{
  "n_head": 12,
  "vocab_size": 8192,
  "norm_place": "pre",
  "parallel_block": false,
  "init_std_qkv": 0.0145,
  "lr_mult_up": 1.42,
  "beta1": 0.93,
  "lr_head": 0.00758,
  "schedule": "cos",
  "batch_tokens": 65536,
  "steps": 7680
}
MLP neurons of a small language model. Each row is named by its layer, matrix (gate and up: input weights) and neuron, and shows model dimensions 512-703. Each number is 128 + 32 x the weight over its row's rms, rounded and kept within 0 to 255. Numbers have three digits each. A neuron's up and down rows have the sign that makes its largest values positive.
After each neuron's rows, "fires on" lists the tokens most often at its 100 highest values on Wikipedia text that the model never trained on.

L3.gate874:127210223120133167127088153136107146110151155070100043147145144163086103103104158175161091103145083179135142134074150168114075140098143095091129127134124144083128114146170128117176164121137130139112068121138163134178127035068091171102102189124103112092119187114169134083111094151130111128198151150097113093080114191116117092143120136168155136136106136167095156147115100146148122040138131156160157137104136170157134138099166110117070191132158139184135158166129141180133105084207154104159156154139102117093139134191127184146101081128148109124136132081129110180110169184099072142
L3.up874:177106107109083183180146166138174118105108122024131128094137114123162225103119106165170083145110143115141138135074180130098124116133144126123064177077116117151147130104129125131097193174105121133140118093136055114068107094138141180092097121151095119133124100159118118110096074126068141103140178109107034180155145111115119109050096094147134123115148122166142098063128132090100060081114117132169118179097162102104134144143113166182151111161130142104135104126172133142173133109175173077081167105092154114132141159162128061134165129156151089131107122118144152111111155137128074165
fires on: " released", " published", " release", "6", "ize", "ed"

L3.gate1908:168169136090074110084156105181132143125130129201131203123113165105147092126148104130126168130136088113104122132099103179115220136064112135112164129121120156134138099108112178158155134138100101155134184158102125081076116057101073071170104129105137144153171130120068095102156078181130113102165153183146103095132163133077155171101107132142198105115080116097150123118180155159122136145130134115088103123197138150141131101163099051104133151160117143135115104096133093145144141099106154157092084134080153066132123111172042108168097160159104114084097132115184094069096110090087092126
L3.up1908:127164133082138137163206118172089135158138093146124168104135105181067117187145175127122076078140109136152116106148142146070147210077107141135133140093141180153114069142140128119083158155120099155145103161089138114039135137103131112088165140152128106083142121113111120137113146157127143079139055142161133112140164157110160114081163147133126090126119125082147181043120139091124114129156127135146173130193082123158125129135115095101149153177150192150144138131173145190072142137103174085125079217109196097192172053136103126211098166107113173156136122175122146041167105081154133172
fires on: "8", "2", "3", "5", "7"

L3.gate731:139103094200041149099095172199198074195100173153085158128106064100138113181137131096215127148110164103133107130101137105143115173099095157126115173173086085100138067108114152092061134163121171159127121154139156096188097136191069124131129128135111131173130158131117123051155082129161134090128136132119150166076115081156089067106138155168114180090100107168089124123071154112088162150131070147137090112202124162083143132174107140128086158168213079187109125157181163116169008152143125080141138127131140128108131164170185194110056142071126112174111112114182150117118102151114136117
L3.up731:065116090135127079133101089125116087180111128110119118079093161091078107144125077110121158145147144160187142125215135122100144142154128123091158150146138058104137086135126195150179119073088097084126154148127116093108110150172136143093094102179153085100096180105148121119093117129100098136099115160122124101128048095116108160124117132206167156157098123130120106104158136120201152148096146142099127040125112086110152093087109138130086097127129162091150140102151093183182135122103140073099121031170101168154157139171139214114154120158101093204086080126137118106114178142128117121
fires on: "im", " May", " August", " plant"

L3.gate966:124132166149114152097071114200142100134123188141152177140119118131193147120122133199187083123120150147148178209090087099142135105069071087128078113126134163155165162074107095100128080125131117055168092157125090094134120107173151129156142127119125141089045192101135159108153118094165069108146173186143153126143093135135125185151134154135073156111104124147062205168143174096152128109111120116199132143097174138132142070083081183129081137047119122138154153108062171065087177128095093190141095164166138138151144139156125145152045093118132098153110176099127108142119149157129140099
L3.up966:095108110159085156085050129112109073139123141132124161117112156128166164109126192177162123178117082099164137133126135154128115105124085126159093086121081176129110134110122140063093117109143111195112125114135146090102172105178170149147132141137082094094061172139128163146118143132114029159146123153139107140171101148174141114098072150148128154137160121128063191189085113060070146097091066151173127070105119104133089111176110185168118075072144131168123106156120142114142194164080120127154148125152144124108141152152104080090130135100132141150127139133122155163129186134116161164
fires on: ",", ")", " |", " (", ";", "J"

L3.gate1608:125122121126160141135074161084143055074159192108110123119164137080095207119200130183121191159140096108069123137122143107195109125099160137129123090081084185130170132171165133101168182160204176108113118100150092107116106157138050080198067163165138119147111121106156112118136158112175121155100062165175082117133114131082156112100080105144124145089077159133105149202157117124132151159144107171127152155143142107124177171141173112061097146055157124098095138186110185056126131106141088162139164116112136119129105106137154136125090148164149096123105101189107122102153092068159133123
L3.up1608:115115131156157114108143075118183103159101104132200129081062181166108110109121131146063102123120166145130071172142121127157176105084122165131135146122080160174099146162134052160175136142122064124123149169136127140172215149151145086088120152163097154175124185120070155082091122144153195104125118167127187148132134086138110115051140081127142129125133143146078157100057137136174111146192148150101147105143122122092110188105091094134115111145124132212066095144090221131138214079110155141131141080154161152173144141084125118170141127090173106106148165082106155089125130094147096101
fires on: " former", " Mel", " local", " same", "y", " old"

L3.gate410:118127075169177142182101119131133106109209149124100152159154144121130138107098100130190123166150130134075143123114161052124102191126197066183089114103131166141114103127138122147110143124117121150099108117119094068195148122170138103055169080109140112107123152129152147119113098137159207126106065090125117134089174109124108098138155139130093140111085138150189129210068138069188147125137089091121105121172123093127168130154092039108166221103152076170132144135077175119147131114132110110189166152124104119125154097122089122118125137173098172100179136123118183063061138106121173160
L3.up410:118167095122162111126153116108167098133108072113139151141103135102187122112118099111177120138184114099179162181176133110095122083073101131157130128092130145155105136228169070131123130152154101081082167096142136130136127137123114104130073148120069143103071168106167149146127114091065159168177136107143141135127129155083130095177088173103112181139101169120150143112129151133142070130130174134076171106132096140119115085096151052128100116085135164133118135105166113063147117089138101135145102162125167117128119142077078147145079138136125121103141176166093086119102147169112174192
fires on: "'", " about", " +", "0", " for", "5"

L3.gate22:131065128109122146063144174082074115112117096114157106104181125108046150086130132117063108150127140092088195109171126129127120120142079080129122153098174086123128143101179132121084114117114109076134082153117154146069102090148152123126117115130120151124088149102130130145115182134165187128111113119118115158119186149142116134133129159166141134125120112135116126088173115125103055139122109077093028107197106118140089140191200140227138188171136140088108122162159073133137122137053105099115071153129145118153189177147103137134128078180069130101127042155183061113086077125041163061
L3.up22:147072132128115126137121110098146145158100169178094098131125112121168081141209167157120215154094160093155135186060094086087092104103141102095134136143146170126103137104144121169205129105023145125095185091145156161091090129175141146094150109088114105104133104108159104156189147112103112110181108091120132129164179137087109129156173148189178153072096098095150094110181139096188123139128092080162088209139145110142082079173136127125088121131129162120134180170141150122049120108092151094139074110128136112115139157093150122126167165135104106094098145094111127085084146097153187128
fires on: "==", " well", " ==", "ed", " and"

L3.gate819:082086152131103098097128166120110082141112167140109087136141104161084135110090159135089087135137161130131163148186113095153149197139150082124152169084125109116155139122106120167184137089122122158101125147070108142149147151138133128090141161140123125120080079098172173140143121122104115110133087143150187100104145102116069167124126101099200140142131094213074078099105092106075100170124106098099101113120118089130127093187185137168089168123103138157109090081204145194119096111161193114143136078149144111145101165116147156111131134136148039096090140079143112067092095118058156056
L3.up819:107115093130130117119164096129082182139130109106137079106121059134117119102164147078134130115161129113196179186102135155133101098160111146117138161205185116099112153091137145183123084108065117147090105100077139136139128138163146127161143088094165098075113091108138112161132130159056075135124141176144070119142146153083122112102168135144130156118125161120139164063128106140076161183124185142134108137076092123067108097230092131107215197143090134141163139176111160193132196109167172176099112111105104112096131102141158206198121092107157136093143052101052141057142129154033162137
fires on: "==", " =="

L3.gate805:151122154162157183181144102143144092154159157132135091117103094083157138125112078196176081162143153149208112107183107128088102159125162083163114104102121123129161122190163148167176129119108129091103108104126085084105119083072094140169174131127111155156115165089175117148139128120071118115120164134098103100152149153105098112122123114048086163152108208147169112168079133175120149114082143141125119088141116138165130141173084096135137145098124101150149080088161144102114113101102138116121045121143075132134178144086128089158205150092117109113082164093082166068126127131091194136
L3.up805:135135115157092128083155062108144161114146159177168156156168160118134089087157150144123164160163192143097136204113140120143092150162120173159135072070102179095058166145096099103156184109089158143101092128122152058152133156126157114134139197097126128145202177152146132152056108084120148165163128104091112149107093148097099105107131183104181083131099117122155113154116139150144134167115122140151175087182163188099154183152105065146123168089169157154118069121171152161153109124079178130110158101109110120135164146139140120138135068130093111126029199177109135207104057163118120160
fires on: "0", "8", "4", "3", "2", "5"

L3.gate1863:123166176123114107167157074128121158097139159149127068145147144117100089131143165088116138163067168195182164119179141124109157151130114091159147143101100127131085161110129147119161117123141161131072155153172206145111150081160187111142111112081168108108135128084132097105188126143120131076126114211127097150198112053147116141134169057119103096159067150145111113155133106119124173151114116137157192105162115190152137098122131112113197094100116133151120124070111085156136126141122158140103113093161086020106108141189077106134088140099107148102164148139074147154071141078125085229
L3.up1863:067198129157150167141142110054115187117117148131126118094114105120136146098110166117119095114127119145077120122108093161121110095117095167100117123084083159113115116106150162171120141161142180129087103134148130186110114141081123155110084124179116186118177121112188106112130118086096115059106147211100088105189091131142173080122152078115078124135080165167139182143133077093100086128128174133127160127154124164157131187157173139042133078107109149106118183134177110144079106075147139156080163165165145106160112069113121136132168124113121100149188180141151085157111136169142113135
fires on: "7", "6", "8", "5", "9"

L3.gate138:090083155054206146133214138179124137211125063154159104133130112128113097121125144151081131169125111166116091165088122142134137145220065122114153150111101100112078108134167206152127109061087131120133159121111132146146088117095150175102169088117147058216161109173131108120141124164148111072117106139156155123088136167154104088157063119100171108110077076116100132130113100148064145093102126095130095076166125145172122116116147074179211138155096125130083082131117121170147135112105152120077132083141089160048109146175086120167110103100172187125116105084155142098102140100134072097
L3.up138:105093116073102140156154139104064156186165096118118143090125089188164157074115140111198143145111075178134138130135183139143086153186098130151170113159147068141077105128122188133103183152119123136085148117092183141078090113121099151118103089105150112096093144109110129066166094180079149065116094116170142168122132152103171135153121114133149131167065085129085089129073173157114088091123109137121158065167137124155100113110173114144141172123143136100132110099124185093109139148141127092122108106129132133110121153173134164187110144142097129161152123167135139129084072108154091132
fires on: "1", "2", "4", "8", "0", "5"

L3.gate1299:138149126185130128126163089127129224083128118131129137123152128190097101151146155138161104175129203190121109090161113123198151142164101136114097132083148108178133077088178081116127077089144084113078110111169109128163123073093117123084125161101142183062087195142114140125094155130100127164155058050138080057112146080046103106128109121091089151125215120122169084130126107171094139118118141156137095149138154154122083094171151155158122117092143118094044041162166122145120159051141126153112176127183086104103155114166150186117169167113101102150095153166150149172186121110119088174
L3.up1299:146168155134135125117120129089115125094089065106112095228170090190174110157139110090115150107119115135133163155085123078152127182069109125113117179125098202124103143160175116167110122091112107089139075140137114133131150171145144160099049096128135153092100146124145124132152129126137159132111181103105092148146121126115142140100179093125115148197117091148081114125111063155113123194111126170120148174161129144124148177184097142107095087090124144089110175148112177094121163096145129116102083162132112145140157059143109146178164170208159154103149135117079130128133114126102113155
fires on: "8", "7", "6", "5", "4", " |"

L3.gate347:056128115119188166120101096121177129174087190156100116063111107110122061144094125133142109167185113123146115116113136130126172149136144159105118103104120135083029144092131166186145076072107060141171134131126123180123124108133149109151115099111119160155049109129129098091186131079170089094114099123112135120142096104190157129122154099172145234144150165054118098123115174131117090222082118126120088142128126138097084124139077140130112173109147149122127111134116127127133166128119119081114098118125120088128185124133074128140144126144125166139131138093103124144097140084101173118
L3.up347:078151117073150207126093138149122146121058189150139132095095139074135128144099145084187076128126148159136184135123123090114156108170141074111125086204155119118019076114079173138111103063110154093104111115140120112161133157062197136138112107104128099152125087131135123076135165088104176090156111051142117114139088103127097092157146126140122163138113204137136155055108088143119129151129095115082159185106132076089163096137114133158130145120146110134093101106152178169116100165115089091111120100135117094124179107097150150152161121087134113125169138136155109114115120042117255132
fires on: " and", ";", ","

L3.gate1630:141109161139168112085142116103142057151142100150131109084141101119145150177158182163144113192175137128148125169135166130134140133194119109158162149190117128156117147118111085132121140137104115113163084116145172104130158126092156132151123106108100157115092175155113116142124065106099144129149079098057137147074114066090176109157128114150150157153067143137120155137113047112087091122150065153120128132084168076086141101157152132147102057151117140122175088119124126124139130136089072121114128111162166114134138080146151170100088118165172146093100082166133155222159156072049060077
L3.up1630:132077130165205137145107067044138143160157149132128112162104207110089131060126157133160177181124125144179104090135146135090128146169145153173170135129114105092110180121129119104129181082113108165064183124113107104112119078126125134223153104149120080123155110063130147097135108129103107108120078124145148143121168160127166122137086142149085104109097115162152181118135107172115201156144154103158132089156151149116148110152108112132124103114119134084160138100073163133111160113140117131104193135111084149146187153188107108111145182148100136138089181130144121097112106098214179144
fires on: "s", "st", "'", "ic", " of"

L3.gate807:149137144188089118126127150143115153085170110154090103144134077085158123114126187169158167130145143118154132168123069112159091113090148116105145143138108061121112102198141138132120098084153093071121145147154118105130165172083124133143095100111138157121067164114113177152192108086135098064183144122121102121130105151214104116093104159124113114154109144132109170089128110119046059133090177128149139132121114144162116106117073174175128199123146070145142203154116114147152121107125093118106166181139130128095085118123153109136120149111169048152140141089113084127142127099150160092
L3.up807:108106090065114168112117060143122150126064082139119164091173079048138050208137124096134167165136144123161170140127180110146145129142121029116093117158183111127127108136060112126162112137149118110148095107143117159125151131124123127092110164131167136141085124122120094165178119056093119132143150075133128117155121162097105179160148143176157147097112129147122126138101116109086149118078149146164058165119094122174112129108205119116157119137141098128130100152118121141182109077110138097184133115125135097121195147107134089151173156162093097131168100102121144138189180148167156143
fires on: ";", "born", " (", " born", ".", ","